Weights of a small transformer language model: 7.98M parameters.
MLP neurons of a small language model. Each row is named by its layer, matrix (gate and up: input weights) and neuron, and shows model dimensions 112-175. Each number is 200 + 40 x the weight over its row's rms, rounded and kept within 0 to 999. A neuron's up and down rows have the sign that makes its largest values positive.
Before each neuron's rows, "fires on" lists the tokens most often at its 100 highest values on Wikipedia text that the model never trained on.

fires on: "dr", "pres", ", ", "r", "st"
L6.gate219,161,128,207,223,211,209,169,179,233,224,163,215,185,186,184,247,174,209,214,264,194,188,142,221,229,201,203,202,182,197,227,232,283,183,214,249,126,231,145,234,140,183,175,196,242,164,169,225,213,210,202,210,204,254,189,178,202,144,229,220,137,195,251,217
L6.up219,169,263,179,211,211,162,187,154,158,197,149,179,221,223,209,103,142,200,184,197,165,222,221,173,192,222,164,223,218,166,190,268,275,248,211,223,202,211,265,199,184,158,244,178,54,195,194,163,191,160,188,269,165,203,169,213,220,123,188,189,170,175,208,285

fires on: "Car", "Ser", "ur", "car", "pur"
L4.gate25,229,228,208,200,167,134,211,177,154,176,202,250,143,159,190,175,151,223,173,158,156,102,220,245,168,179,209,208,211,199,201,249,170,150,174,207,144,254,173,164,216,161,193,220,236,138,212,190,178,216,198,272,249,139,210,172,150,204,157,190,208,220,265,207
L4.up25,192,221,223,222,202,86,249,175,197,206,180,252,240,203,200,197,121,199,193,147,148,212,170,194,186,213,208,126,87,228,177,255,165,200,150,225,244,206,178,249,219,259,194,105,200,194,239,226,274,199,151,171,211,152,205,121,191,200,123,195,170,145,186,188

fires on: "t", "per", "re", "c", "char", "struc"
L6.gate164,169,261,202,243,214,185,199,222,250,228,123,195,221,154,226,202,210,110,220,203,255,147,291,160,216,190,169,175,235,224,246,234,213,232,174,196,196,212,233,179,166,170,152,182,204,340,208,163,261,167,286,212,154,177,191,145,182,194,228,235,228,263,152,135
L6.up164,258,174,187,135,212,203,220,188,263,151,236,203,230,226,223,210,180,167,223,214,192,141,234,254,202,213,188,239,202,189,231,200,186,203,220,183,268,224,199,247,189,195,236,234,229,226,238,120,255,167,219,253,202,188,204,138,248,197,195,173,222,276,205,203

fires on: "u", "thor", "qu", "ri", "el", "un"
L4.gate313,227,237,235,158,223,312,219,160,204,249,160,166,197,190,194,131,185,201,229,255,215,291,199,159,143,215,120,220,156,171,171,195,179,234,136,183,317,235,194,142,154,209,236,178,273,242,205,203,149,173,221,197,139,206,229,208,218,258,212,203,222,204,212,150
L4.up313,233,174,209,195,289,193,203,191,159,206,248,222,149,244,243,192,263,102,184,178,182,239,229,145,161,152,161,197,185,201,186,202,250,198,260,182,168,200,207,121,122,144,232,218,201,216,221,209,192,210,167,175,212,141,174,214,191,172,222,253,188,214,165,158

fires on: "f", "in", "an", "n", "al", "w"
L8.gate320,203,136,225,191,234,213,199,217,214,218,179,269,194,224,185,156,195,198,216,236,207,247,186,94,219,207,236,205,218,196,149,186,230,193,120,205,181,207,216,217,146,249,241,201,264,143,280,173,187,196,238,243,150,240,218,144,116,194,155,232,217,220,189,182
L8.up320,218,188,213,156,177,223,199,150,190,213,180,220,205,188,194,237,135,211,249,135,218,211,239,236,183,208,166,215,306,180,268,194,180,195,212,247,141,241,139,230,172,106,186,230,236,245,202,219,274,171,215,263,215,209,203,238,230,198,132,153,207,269,180,187

fires on: "co", "Co", "char", "w", "inter", "re"
L8.gate347,226,188,180,196,297,139,222,229,269,214,182,221,228,257,127,282,236,44,178,150,197,177,210,140,212,225,160,132,172,162,223,212,206,190,273,262,255,147,187,146,189,200,173,171,231,289,174,245,245,124,207,170,200,131,170,232,158,204,141,278,228,229,143,170
L8.up347,272,238,160,197,178,123,196,138,224,238,179,193,201,221,175,246,207,153,220,197,254,194,214,173,170,191,174,153,139,208,113,167,273,246,217,207,238,201,190,179,182,192,238,203,197,218,221,152,258,196,188,167,181,222,192,197,148,268,179,142,181,252,220,255

fires on: "ind", "ard", "det", "d", "idd", "And"
L6.gate61,175,236,201,160,239,214,171,162,188,183,248,189,208,194,199,217,178,211,218,198,223,232,205,176,138,261,165,231,222,184,224,220,263,163,200,208,233,266,195,195,177,193,204,255,207,221,227,233,280,289,158,212,260,199,192,168,214,179,258,187,220,255,201,187
L6.up61,182,215,191,148,265,167,197,211,206,165,165,239,238,207,205,242,239,194,229,253,204,171,235,248,230,219,202,179,181,298,205,153,195,192,183,225,203,234,227,284,246,197,259,180,182,185,223,226,198,227,212,174,192,195,304,192,164,126,284,207,182,237,174,85

fires on: "al", "o", "y", "a"
L8.gate307,189,256,302,130,191,190,245,194,246,183,270,251,181,188,219,134,175,218,187,208,190,245,190,173,127,198,244,214,217,244,189,242,201,152,198,266,180,207,215,146,184,133,202,173,175,195,162,234,254,182,172,191,283,150,226,200,166,191,234,230,124,206,303,234
L8.up307,211,241,243,193,163,258,237,164,199,97,238,239,290,181,213,135,212,170,199,224,243,205,275,220,264,178,210,125,196,164,188,257,217,155,181,191,146,224,186,125,174,166,169,230,188,221,225,257,195,195,256,124,186,114,198,254,114,201,211,240,253,232,212,251

fires on: "em", "av", "ab", "ograph", "nec"
L4.gate147,240,249,246,208,151,306,158,269,219,248,247,193,140,279,232,226,212,149,223,206,243,186,259,262,177,173,194,226,159,179,144,186,181,174,167,167,246,219,186,210,211,170,209,211,176,211,224,226,165,181,231,162,209,235,169,89,230,243,205,280,174,240,171,221
L4.up147,247,250,290,240,189,212,228,242,239,222,220,184,251,164,261,182,243,223,220,200,231,216,222,168,163,187,221,200,150,178,188,128,190,242,242,169,243,210,199,243,223,147,149,214,160,179,287,203,172,185,230,174,190,189,173,196,300,204,259,275,138,195,176,154

fires on: "im", "old ", "ver ", "ze ", "ass", "on "
L4.gate300,199,197,252,178,209,218,139,205,162,212,170,173,147,237,169,216,181,206,162,258,267,252,201,194,311,232,189,151,190,209,138,254,220,144,238,209,97,183,205,206,145,232,198,117,271,153,206,215,98,190,186,236,166,246,238,243,212,232,222,228,206,171,236,252
L4.up300,260,222,190,238,184,191,189,206,178,194,261,202,182,204,209,222,191,238,180,207,220,144,171,234,226,174,255,203,206,246,178,195,187,192,222,285,216,258,228,239,189,215,264,225,213,243,195,248,235,218,228,318,176,213,206,208,137,210,116,151,263,192,172,180

fires on: "of ", "early ", "ate ", "ex", "7 ", "i"
L6.gate335,235,132,113,190,256,282,197,189,191,176,245,212,175,222,222,242,214,232,184,193,154,208,200,247,217,232,151,245,161,228,225,247,186,103,188,161,328,177,258,238,179,204,226,188,186,230,237,204,255,213,189,176,204,174,268,223,170,119,178,266,265,251,238,233
L6.up335,195,153,183,255,161,164,122,257,171,196,228,206,275,152,175,186,200,173,259,153,164,184,178,220,177,257,207,176,171,183,209,207,204,251,141,241,244,150,200,190,215,233,170,189,265,265,247,279,265,228,248,182,274,142,134,192,229,249,215,251,218,254,216,195

fires on: "Comm", ".", "7", "6", "con", "8"
L9.gate32,205,225,281,106,120,211,242,159,258,114,156,199,261,199,151,201,159,224,188,226,223,220,198,240,302,161,222,228,121,217,146,194,170,260,189,232,203,244,222,180,220,194,220,173,184,223,210,241,154,160,268,271,156,159,214,199,167,153,183,190,97,223,175,171
L9.up32,201,189,138,249,138,198,183,148,201,220,168,159,272,200,226,155,156,210,254,156,147,216,173,280,238,140,195,206,163,203,184,222,178,181,216,198,242,215,254,220,187,203,221,218,135,263,181,234,188,239,179,221,129,182,145,190,133,235,213,135,199,192,230,201

fires on: "b", "lim", "j", "qu", "eb"
L4.gate243,152,186,235,243,230,156,169,240,181,201,163,214,184,169,226,193,186,282,215,195,192,200,200,125,261,183,253,238,245,223,249,220,187,197,203,254,260,111,186,217,234,229,208,215,222,243,286,156,187,214,188,257,205,147,136,172,210,249,156,153,238,195,226,199
L4.up243,171,190,170,184,151,148,198,180,241,196,199,148,162,221,197,190,196,198,236,218,207,212,189,182,186,266,155,175,176,101,186,147,221,230,118,180,211,186,201,153,109,174,189,223,184,227,197,192,172,204,236,291,224,176,228,161,183,213,147,197,195,219,233,166

fires on: "det", "d", "D", "und", "ad", "ent"
L8.gate146,196,205,214,170,220,218,162,204,134,241,222,145,220,235,259,180,224,182,216,174,247,232,200,191,181,222,193,211,182,201,181,228,275,166,194,233,201,178,174,169,160,194,248,246,161,313,217,209,213,251,222,258,226,247,189,245,171,206,159,267,164,255,184,157
L8.up146,197,277,204,181,135,164,216,190,218,195,207,188,169,190,267,243,231,231,212,183,178,183,277,205,236,262,219,154,211,214,211,141,176,245,185,207,162,174,182,196,185,177,226,133,242,193,216,210,198,162,163,192,204,220,110,201,182,156,244,132,194,210,146,211

fires on: "med", "place ", "o", "ver", "ther", "ed"
L6.gate363,228,188,167,168,174,223,168,185,227,259,251,147,256,232,241,254,226,232,200,221,218,189,255,230,208,171,123,181,265,129,328,170,171,191,163,254,208,206,187,196,183,234,182,195,269,223,185,181,164,202,150,181,245,162,218,220,101,163,161,196,139,202,227,244
L6.up363,186,208,243,170,163,196,196,308,86,214,161,210,285,197,179,264,246,184,153,255,156,186,216,154,252,206,229,245,210,237,227,194,194,308,215,221,208,198,189,212,194,181,165,169,191,172,195,186,227,211,215,140,64,152,100,189,160,187,192,220,236,263,183,188

fires on: "try", "emp", "y", "al", "and ", "lo"
L2.gate271,236,162,235,219,127,205,242,161,195,162,280,209,204,208,241,122,244,152,102,145,225,168,253,196,123,184,107,226,200,187,218,223,212,212,189,254,182,187,184,208,137,176,129,167,229,195,185,238,188,194,226,207,238,188,183,263,146,230,199,221,222,143,258,263
L2.up271,226,175,215,139,221,158,224,174,141,155,246,220,146,221,183,220,159,200,223,94,191,190,214,181,194,143,208,267,235,142,201,199,137,198,236,202,88,131,197,172,186,199,163,171,163,173,196,302,243,217,221,173,150,146,141,114,188,211,212,188,209,230,259,226

fires on: "i ", "is ", ": ", "a ", "com", "r"
L6.gate195,199,171,196,188,162,209,169,228,221,191,273,214,94,128,152,183,212,171,286,220,216,150,222,213,181,136,235,165,221,132,152,223,207,204,259,230,192,202,258,157,204,194,132,187,165,149,197,247,177,146,234,231,196,206,149,160,139,255,213,211,199,231,177,141
L6.up195,218,224,189,121,244,142,127,149,181,168,256,158,150,175,191,174,190,186,221,237,146,191,205,228,164,177,228,162,179,169,214,249,197,191,166,277,216,182,148,192,166,206,209,156,263,215,240,266,166,209,128,273,199,159,172,202,217,198,192,213,173,206,197,162

fires on: "en", "i", "h", "y", "2"
L4.gate376,247,194,160,247,169,149,221,199,212,265,162,187,216,166,172,212,205,231,291,245,134,234,176,189,233,193,148,189,207,230,145,241,155,267,143,178,135,267,148,279,205,222,208,142,202,162,225,121,249,181,191,205,151,242,199,219,164,178,192,229,220,174,188,255
L4.up376,189,228,173,263,181,176,180,204,153,208,206,261,172,232,239,263,152,267,214,217,175,190,175,257,210,201,216,195,193,136,260,244,200,255,172,205,200,135,218,150,134,254,191,202,164,195,208,160,223,276,141,176,153,205,180,267,186,193,180,165,196,213,182,265

fires on: "ass", "–", "\"", "and ", " ", "("
L8.gate12,241,221,124,189,181,138,177,244,161,200,197,135,139,224,188,137,221,224,147,231,150,252,240,187,206,140,138,220,221,160,134,219,214,195,169,234,185,149,228,222,183,195,118,212,188,217,249,167,241,96,199,260,187,181,152,205,260,236,209,206,176,203,198,262
L8.up12,189,177,310,195,232,132,176,202,227,243,197,193,167,165,211,192,204,161,160,194,200,266,196,202,142,220,142,176,128,192,227,256,210,228,228,217,174,175,249,230,221,235,203,257,234,146,174,225,242,195,195,238,134,125,228,236,88,240,208,180,157,206,230,235

fires on: "wh", "Wh", "to", "Tw", "studi", "ian"
L9.gate398,174,230,160,119,216,224,232,279,138,156,211,190,161,180,213,156,188,243,183,222,219,184,218,183,267,253,221,179,193,232,230,235,169,167,126,179,199,215,137,150,230,181,167,209,189,288,205,204,211,176,167,188,204,180,220,210,206,166,202,144,235,264,177,175
L9.up398,156,149,215,222,211,204,185,205,118,187,121,160,227,167,194,163,229,203,192,202,197,195,219,260,256,284,205,185,177,127,230,212,170,213,252,216,264,224,268,185,207,189,181,206,307,230,215,248,230,158,159,212,227,240,201,190,201,213,272,198,150,231,147,147

fires on: "res", "os", "st", "fin"
L2.gate177,235,227,152,245,269,109,224,274,236,239,162,138,233,222,261,198,169,177,275,251,154,249,269,273,204,191,148,228,232,164,208,120,248,218,191,181,171,180,190,165,211,202,225,187,186,163,164,128,237,200,157,225,196,190,214,156,211,164,192,163,144,99,197,213
L2.up177,206,133,217,244,197,169,131,225,188,202,198,181,210,169,212,175,195,162,183,210,132,227,302,207,191,202,77,221,252,243,165,248,222,197,285,177,227,194,261,210,190,180,171,234,210,224,137,159,217,161,184,165,202,196,181,204,211,231,160,166,224,186,164,165

fires on: "ed", "ati", "ol", "ec"
L6.gate446,184,187,202,200,118,141,202,261,191,131,212,244,250,218,189,205,210,223,137,177,116,150,142,195,215,190,237,186,205,216,201,179,202,186,165,284,178,214,247,215,178,225,188,234,258,227,119,188,161,192,189,233,186,202,193,198,278,142,187,149,158,165,244,166
L6.up446,219,188,237,216,255,219,185,228,107,198,220,234,147,137,187,182,180,101,192,286,210,233,240,196,221,146,219,215,207,194,156,238,191,231,186,170,206,217,248,201,207,186,250,143,130,203,174,169,166,207,154,212,187,239,273,221,256,212,209,180,144,230,263,219

fires on: "av", "Ch", "m ", "ar", "K", "'"
L6.gate30,223,220,159,188,228,143,220,275,166,264,202,166,228,234,221,201,234,122,188,191,209,172,194,293,194,230,284,180,251,174,199,251,188,217,226,123,138,236,165,130,174,276,199,242,187,171,250,237,165,208,195,261,221,215,242,197,172,204,183,211,191,169,123,211
L6.up30,294,164,281,230,220,263,214,231,213,150,177,237,177,210,189,301,260,229,157,252,186,222,179,194,222,183,276,229,217,223,167,177,158,176,174,154,125,187,170,148,240,220,173,223,222,146,165,168,211,248,162,204,164,225,189,253,215,172,166,194,280,272,178,221

fires on: "of ", "0", "under ", "-", "by ", "on "
L8.gate228,162,210,255,215,194,143,212,236,223,248,176,230,204,165,246,218,235,201,240,210,224,186,182,231,153,197,193,211,154,192,155,193,284,293,178,185,195,161,187,244,183,174,195,163,175,237,199,225,168,255,234,206,188,237,197,286,196,185,152,203,181,208,159,199
L8.up228,152,158,186,227,163,202,145,155,196,210,204,202,187,200,180,200,192,204,202,193,207,188,197,158,249,207,176,260,209,159,223,245,172,258,214,112,130,235,153,181,244,229,186,193,190,187,206,233,273,177,183,260,168,196,152,207,172,195,192,265,249,280,234,234

fires on: "- ", "General ", "\"", "t ", "r", "A "
L4.gate82,214,228,120,298,239,166,136,167,214,136,179,251,198,230,169,168,212,244,212,311,215,196,187,184,256,209,218,255,132,188,261,176,265,114,248,263,162,224,257,164,181,247,221,181,221,171,172,175,156,232,156,237,166,142,137,217,252,187,169,216,215,195,222,281
L4.up82,168,167,222,202,214,237,183,257,156,236,171,106,218,210,153,176,249,257,219,252,224,235,170,198,233,200,229,187,183,193,180,152,243,136,196,192,196,219,228,199,190,233,174,182,173,117,185,237,187,210,223,197,192,180,175,293,238,244,169,232,186,159,204,232

fires on: "h", "H", "it", "is", "pos"
L2.gate198,181,215,175,188,233,141,148,164,223,248,194,132,141,143,162,280,235,217,211,226,153,224,202,206,240,223,241,172,117,255,196,283,179,225,192,159,197,187,197,188,229,174,164,176,210,162,160,285,202,182,223,227,189,207,230,190,200,179,158,135,206,169,172,170
L2.up198,191,184,219,224,150,235,156,312,215,249,199,138,235,159,155,205,313,202,185,209,173,150,198,284,173,176,245,167,183,270,235,177,185,164,180,166,182,167,231,196,95,191,246,166,135,207,207,214,206,204,258,165,204,197,204,226,177,167,186,213,216,266,188,187

fires on: "(", "anc", "consid", ": ", "est"
L6.gate381,248,173,147,156,153,192,193,284,223,222,242,206,171,231,252,244,213,193,190,228,242,156,173,207,159,190,245,201,219,189,175,204,217,249,163,152,206,196,225,178,218,146,240,99,260,225,149,184,217,258,239,236,218,237,234,250,166,139,233,181,135,186,121,170
L6.up381,230,164,171,141,189,216,182,222,138,276,245,214,134,185,140,173,230,245,138,241,226,223,234,192,194,198,262,246,224,265,230,257,247,241,223,170,198,162,231,191,180,190,179,195,129,260,192,212,240,267,193,111,195,243,197,196,190,184,243,222,156,192,149,227

fires on: "h", "y ", "el", "sh", "in", "q"
L4.gate248,226,151,227,208,192,126,257,181,219,230,227,270,244,177,173,166,187,192,238,266,136,206,192,188,167,234,185,198,246,176,201,167,220,195,174,258,286,189,120,190,166,232,214,255,243,190,141,280,150,132,179,240,210,154,202,259,197,151,166,203,155,189,156,171
L4.up248,197,196,242,224,221,193,238,197,210,188,201,204,150,197,258,110,201,202,226,218,170,171,205,153,260,154,187,182,155,132,167,146,218,152,101,204,219,130,175,217,174,242,239,203,226,168,176,225,190,88,249,219,207,238,199,185,212,164,134,201,217,170,274,209

fires on: "U", "J", "ag", "direc", "ud"
L8.gate426,140,215,75,186,144,149,209,286,259,156,216,173,199,215,261,225,166,194,156,209,225,152,145,245,309,188,165,231,230,150,248,189,178,205,239,154,194,222,200,160,243,147,212,180,198,171,172,220,299,176,214,115,183,213,173,169,205,214,241,235,202,183,192,232
L8.up426,148,226,148,223,200,241,225,232,203,173,227,217,243,211,202,232,203,159,210,240,154,199,244,242,203,162,161,165,136,211,235,218,207,169,253,158,179,185,228,190,224,198,138,219,228,154,209,245,285,241,230,203,252,179,198,205,193,235,162,126,237,221,197,195

fires on: "on", "son", "man", "ass", "et", "an"
L6.gate98,263,138,186,219,263,129,201,308,193,189,195,205,138,216,215,224,175,207,178,164,118,162,186,184,190,183,247,209,126,162,158,188,233,301,186,196,177,192,241,170,194,131,188,250,275,212,112,178,164,208,199,181,244,187,219,118,188,123,173,236,273,246,184,197
L6.up98,231,210,141,172,192,186,226,202,230,157,122,169,241,210,194,228,180,199,180,206,185,171,176,285,214,191,193,207,146,191,181,259,199,184,209,197,165,195,232,200,242,167,197,253,161,225,162,178,250,123,159,191,221,147,226,203,250,215,171,299,259,143,128,182

fires on: "H", "h", "R"
L9.gate354,244,221,179,145,230,201,201,227,274,253,317,164,147,154,160,200,205,248,250,174,221,192,219,195,97,149,200,172,153,175,192,255,195,210,231,180,189,222,226,131,180,170,218,156,252,101,192,186,236,167,175,247,186,194,216,181,207,128,138,113,201,164,207,221
L9.up354,211,149,187,218,172,178,211,234,172,142,202,258,177,142,197,237,219,199,192,176,290,192,204,285,191,227,158,169,234,195,170,140,212,230,163,196,161,261,183,175,155,233,251,186,176,222,180,238,184,163,290,215,198,222,207,159,255,185,125,228,155,182,152,259

fires on: "Gre", "wh", "Wh", "gre"
L9.gate76,217,136,246,137,147,194,252,217,79,195,191,188,191,133,176,177,236,198,255,252,224,165,168,205,229,200,157,177,265,143,243,225,208,188,231,98,190,193,175,198,272,169,138,220,203,212,184,185,134,243,141,184,171,206,199,224,241,111,127,194,142,269,127,161
L9.up76,137,163,182,254,230,175,244,164,168,200,191,234,186,176,203,186,148,90,194,242,209,239,235,241,223,228,204,202,129,226,211,189,209,194,153,229,150,168,113,263,253,145,159,220,303,271,224,244,218,188,168,259,180,197,217,217,220,71,266,248,202,209,134,161

fires on: "un", "more ", "ed ", "ore ", "most ", "be "
L6.gate271,180,159,195,198,220,170,194,228,178,150,200,175,164,264,171,232,204,187,216,191,213,233,154,220,214,169,183,217,209,202,243,211,263,188,259,198,211,203,211,177,161,272,197,200,187,226,160,179,192,231,193,164,195,169,228,107,194,238,226,168,229,164,194,132
L6.up271,139,141,190,156,216,206,196,176,189,122,177,188,199,232,268,197,205,135,117,167,202,259,190,135,207,171,175,177,122,268,209,220,178,256,182,180,199,240,297,165,206,228,227,190,186,211,188,194,198,236,130,219,156,226,227,194,286,191,160,230,222,157,193,145

fires on: "dis", "coll", "fin", "is", "oll"
L8.gate420,227,223,232,162,211,182,166,158,200,219,190,266,251,270,178,226,215,220,219,201,213,161,209,141,186,209,225,206,160,192,176,222,205,188,229,192,222,268,271,199,234,209,212,196,210,253,249,254,152,195,208,212,196,289,146,174,207,242,197,178,144,250,172,165
L8.up420,224,156,198,217,268,109,201,231,238,209,166,226,151,111,157,228,178,187,168,228,164,185,191,191,217,276,256,284,180,221,212,196,241,120,164,176,198,239,168,205,189,260,215,263,245,189,191,197,208,214,243,233,183,145,257,210,249,184,203,103,212,180,182,173

fires on: "with ", ", ", "of ", "and ", "a ", "("
L9.gate445,193,146,194,158,164,208,150,195,165,210,192,221,156,149,205,199,184,280,253,248,177,228,172,249,159,158,194,267,148,225,189,258,234,223,189,159,203,199,194,225,184,162,220,244,211,183,190,232,178,230,253,214,179,234,257,224,174,283,289,215,185,210,171,184
L9.up445,225,221,257,179,147,167,188,200,242,137,153,181,230,164,228,224,205,226,211,160,146,224,174,203,157,142,191,237,129,172,232,192,249,244,200,186,224,174,143,210,166,134,160,232,192,103,170,223,125,198,236,288,145,158,205,211,113,213,310,160,165,228,249,207

fires on: "al", "an", "riv", "ri", "un", "os "
L6.gate312,164,147,235,152,116,204,191,220,172,186,122,165,257,173,162,142,207,166,186,288,166,210,234,240,210,185,164,212,227,201,267,221,173,252,171,211,243,209,181,170,178,197,158,220,235,193,220,234,218,239,204,204,137,176,292,217,238,229,165,234,221,169,224,213
L6.up312,232,195,200,189,283,200,283,171,208,189,279,192,123,207,152,262,186,159,231,206,255,238,188,145,211,196,203,263,187,223,176,186,124,245,229,60,225,216,159,154,201,210,191,224,210,229,232,229,320,201,244,221,206,168,200,221,150,246,219,188,198,183,260,195

fires on: ", ", "| ", ": ", "and ", "; ", "in "
L9.gate219,214,247,251,227,251,173,200,132,190,210,208,181,169,153,154,189,77,222,227,194,166,147,232,215,230,159,179,194,163,204,249,220,185,176,205,181,150,193,194,162,256,236,149,224,187,187,224,207,273,219,216,236,155,167,257,144,188,214,185,166,212,195,228,228
L9.up219,256,182,210,249,231,263,148,302,202,191,214,229,180,252,197,95,153,169,188,213,168,196,230,240,174,197,174,197,236,177,216,203,183,221,119,208,208,247,155,138,228,215,177,224,191,184,150,276,239,247,128,272,205,148,251,195,172,243,266,232,263,231,155,171

fires on: "in ", ") ", ", ", ": ", "8 "
L4.gate185,188,219,170,231,238,203,262,283,133,276,222,180,202,269,139,147,189,194,270,223,192,226,190,197,163,154,227,252,161,186,178,203,134,163,218,196,252,205,176,172,219,279,175,218,190,281,148,189,239,207,223,199,227,151,199,178,159,268,130,124,174,207,191,251
L4.up185,285,180,221,177,212,199,180,386,162,260,201,191,174,180,106,132,192,235,232,225,191,191,187,222,203,232,236,193,174,232,251,215,126,123,200,207,280,184,202,194,200,180,219,199,231,187,183,205,262,241,161,228,168,152,255,140,211,201,123,182,157,191,195,213

fires on: "un", "u", "ri", "em", "ern", "l"
L6.gate194,195,290,178,232,154,214,210,194,121,205,239,194,141,224,211,130,249,142,231,221,221,253,203,190,276,206,231,229,201,206,254,249,115,280,78,221,204,319,181,203,128,181,221,114,179,240,185,164,267,225,242,266,183,232,210,173,204,255,198,229,196,238,186,140
L6.up194,185,164,222,176,259,199,219,277,212,161,149,204,194,178,247,182,232,173,229,176,206,264,139,185,199,213,169,276,180,186,250,243,184,243,183,207,231,255,224,149,122,225,212,233,188,208,251,194,121,106,202,205,183,212,131,215,269,262,181,273,202,235,232,177

fires on: "st", "sc"
L4.gate401,124,147,264,185,196,186,213,174,138,239,223,188,265,200,168,228,195,139,200,183,161,222,207,186,235,160,168,245,155,185,188,255,259,233,266,254,142,199,179,165,175,178,148,228,281,214,229,174,227,242,190,133,236,210,232,207,245,151,198,247,205,206,197,239
L4.up401,135,294,175,196,244,199,187,194,80,243,187,171,176,176,226,182,169,166,269,219,179,265,172,237,173,276,257,202,255,188,217,191,283,175,229,211,240,196,216,156,172,215,199,262,243,238,219,225,161,164,189,204,311,201,170,162,226,181,172,109,223,183,200,154

fires on: "D", "us", "R", "os", "Des"
L8.gate374,183,199,240,160,121,177,209,175,245,254,200,259,183,171,183,181,150,215,173,186,139,180,276,137,244,177,241,177,133,205,168,214,171,217,202,146,182,151,222,196,248,153,124,166,124,229,264,199,168,135,261,246,224,156,204,150,215,202,204,135,212,227,224,246
L8.up374,198,248,203,144,201,249,252,195,133,193,234,209,187,138,165,124,235,181,174,248,271,183,159,219,215,216,208,220,120,191,188,134,245,251,199,188,156,231,222,220,206,124,162,198,208,105,126,210,160,195,240,216,128,180,177,233,130,141,210,191,225,279,233,226

fires on: "as", "os", "des", "us", "inn", "is"
L9.gate269,188,225,174,115,190,157,215,232,243,217,183,256,203,191,152,227,194,210,243,180,181,207,272,218,142,205,203,225,195,129,240,258,207,200,218,156,175,94,176,221,226,182,72,188,272,147,198,195,256,168,180,206,184,209,218,206,129,227,135,188,165,213,248,212
L9.up269,214,220,218,164,173,183,191,206,182,150,245,206,118,221,149,145,225,214,165,208,261,247,211,200,169,214,200,207,100,219,179,163,172,132,211,242,174,225,207,253,262,161,171,245,185,195,131,222,207,184,202,223,203,268,195,197,150,104,208,160,194,236,199,216

fires on: ". ", "a ", "us ", "is ", "es ", ": "
L6.gate203,90,120,205,203,181,188,216,212,182,257,200,179,202,231,234,241,121,139,194,228,237,258,160,215,149,113,218,181,219,132,200,255,159,184,181,191,255,213,263,147,225,166,91,166,198,198,240,192,212,183,200,173,152,243,183,165,134,259,137,241,217,256,244,152
L6.up203,208,141,261,247,203,198,184,138,219,200,184,166,154,204,116,168,128,184,226,198,183,218,178,265,169,146,218,224,179,178,290,227,171,264,175,242,203,204,176,183,213,174,152,159,218,99,225,201,181,216,239,179,196,200,158,135,123,250,192,268,186,180,217,108

fires on: "inter", "Inter", "ad", "larg", "high", "li"
L9.gate229,234,248,169,149,167,118,208,204,266,165,216,224,197,208,187,241,198,154,255,283,218,122,231,209,160,186,193,243,199,258,201,304,151,198,213,204,177,192,178,161,244,151,258,151,198,146,177,218,231,99,204,178,186,178,145,190,233,228,121,239,150,241,195,218
L9.up229,242,204,175,167,226,226,242,150,317,206,227,281,217,186,252,185,178,201,200,218,188,231,180,88,185,194,203,177,187,207,338,158,213,158,268,260,262,167,284,206,219,256,244,219,135,176,231,248,269,163,204,221,186,202,161,227,212,197,242,248,145,163,224,137

fires on: "ou", "but ", "ally", "fe", "ish", "ed"
L2.gate148,245,169,140,204,247,269,262,183,97,191,118,210,185,191,228,146,209,151,256,174,174,227,172,260,183,162,268,170,211,121,107,253,149,213,223,270,195,182,222,162,192,173,189,253,212,243,156,192,228,215,218,203,151,216,211,207,221,210,273,151,203,183,220,178
L2.up148,290,164,243,150,254,142,211,131,126,254,152,161,202,173,148,190,166,255,218,189,182,195,236,189,212,216,164,164,162,215,155,274,158,220,200,259,259,188,193,148,203,190,235,237,200,247,178,174,239,171,234,206,205,251,147,216,203,268,278,258,210,205,183,191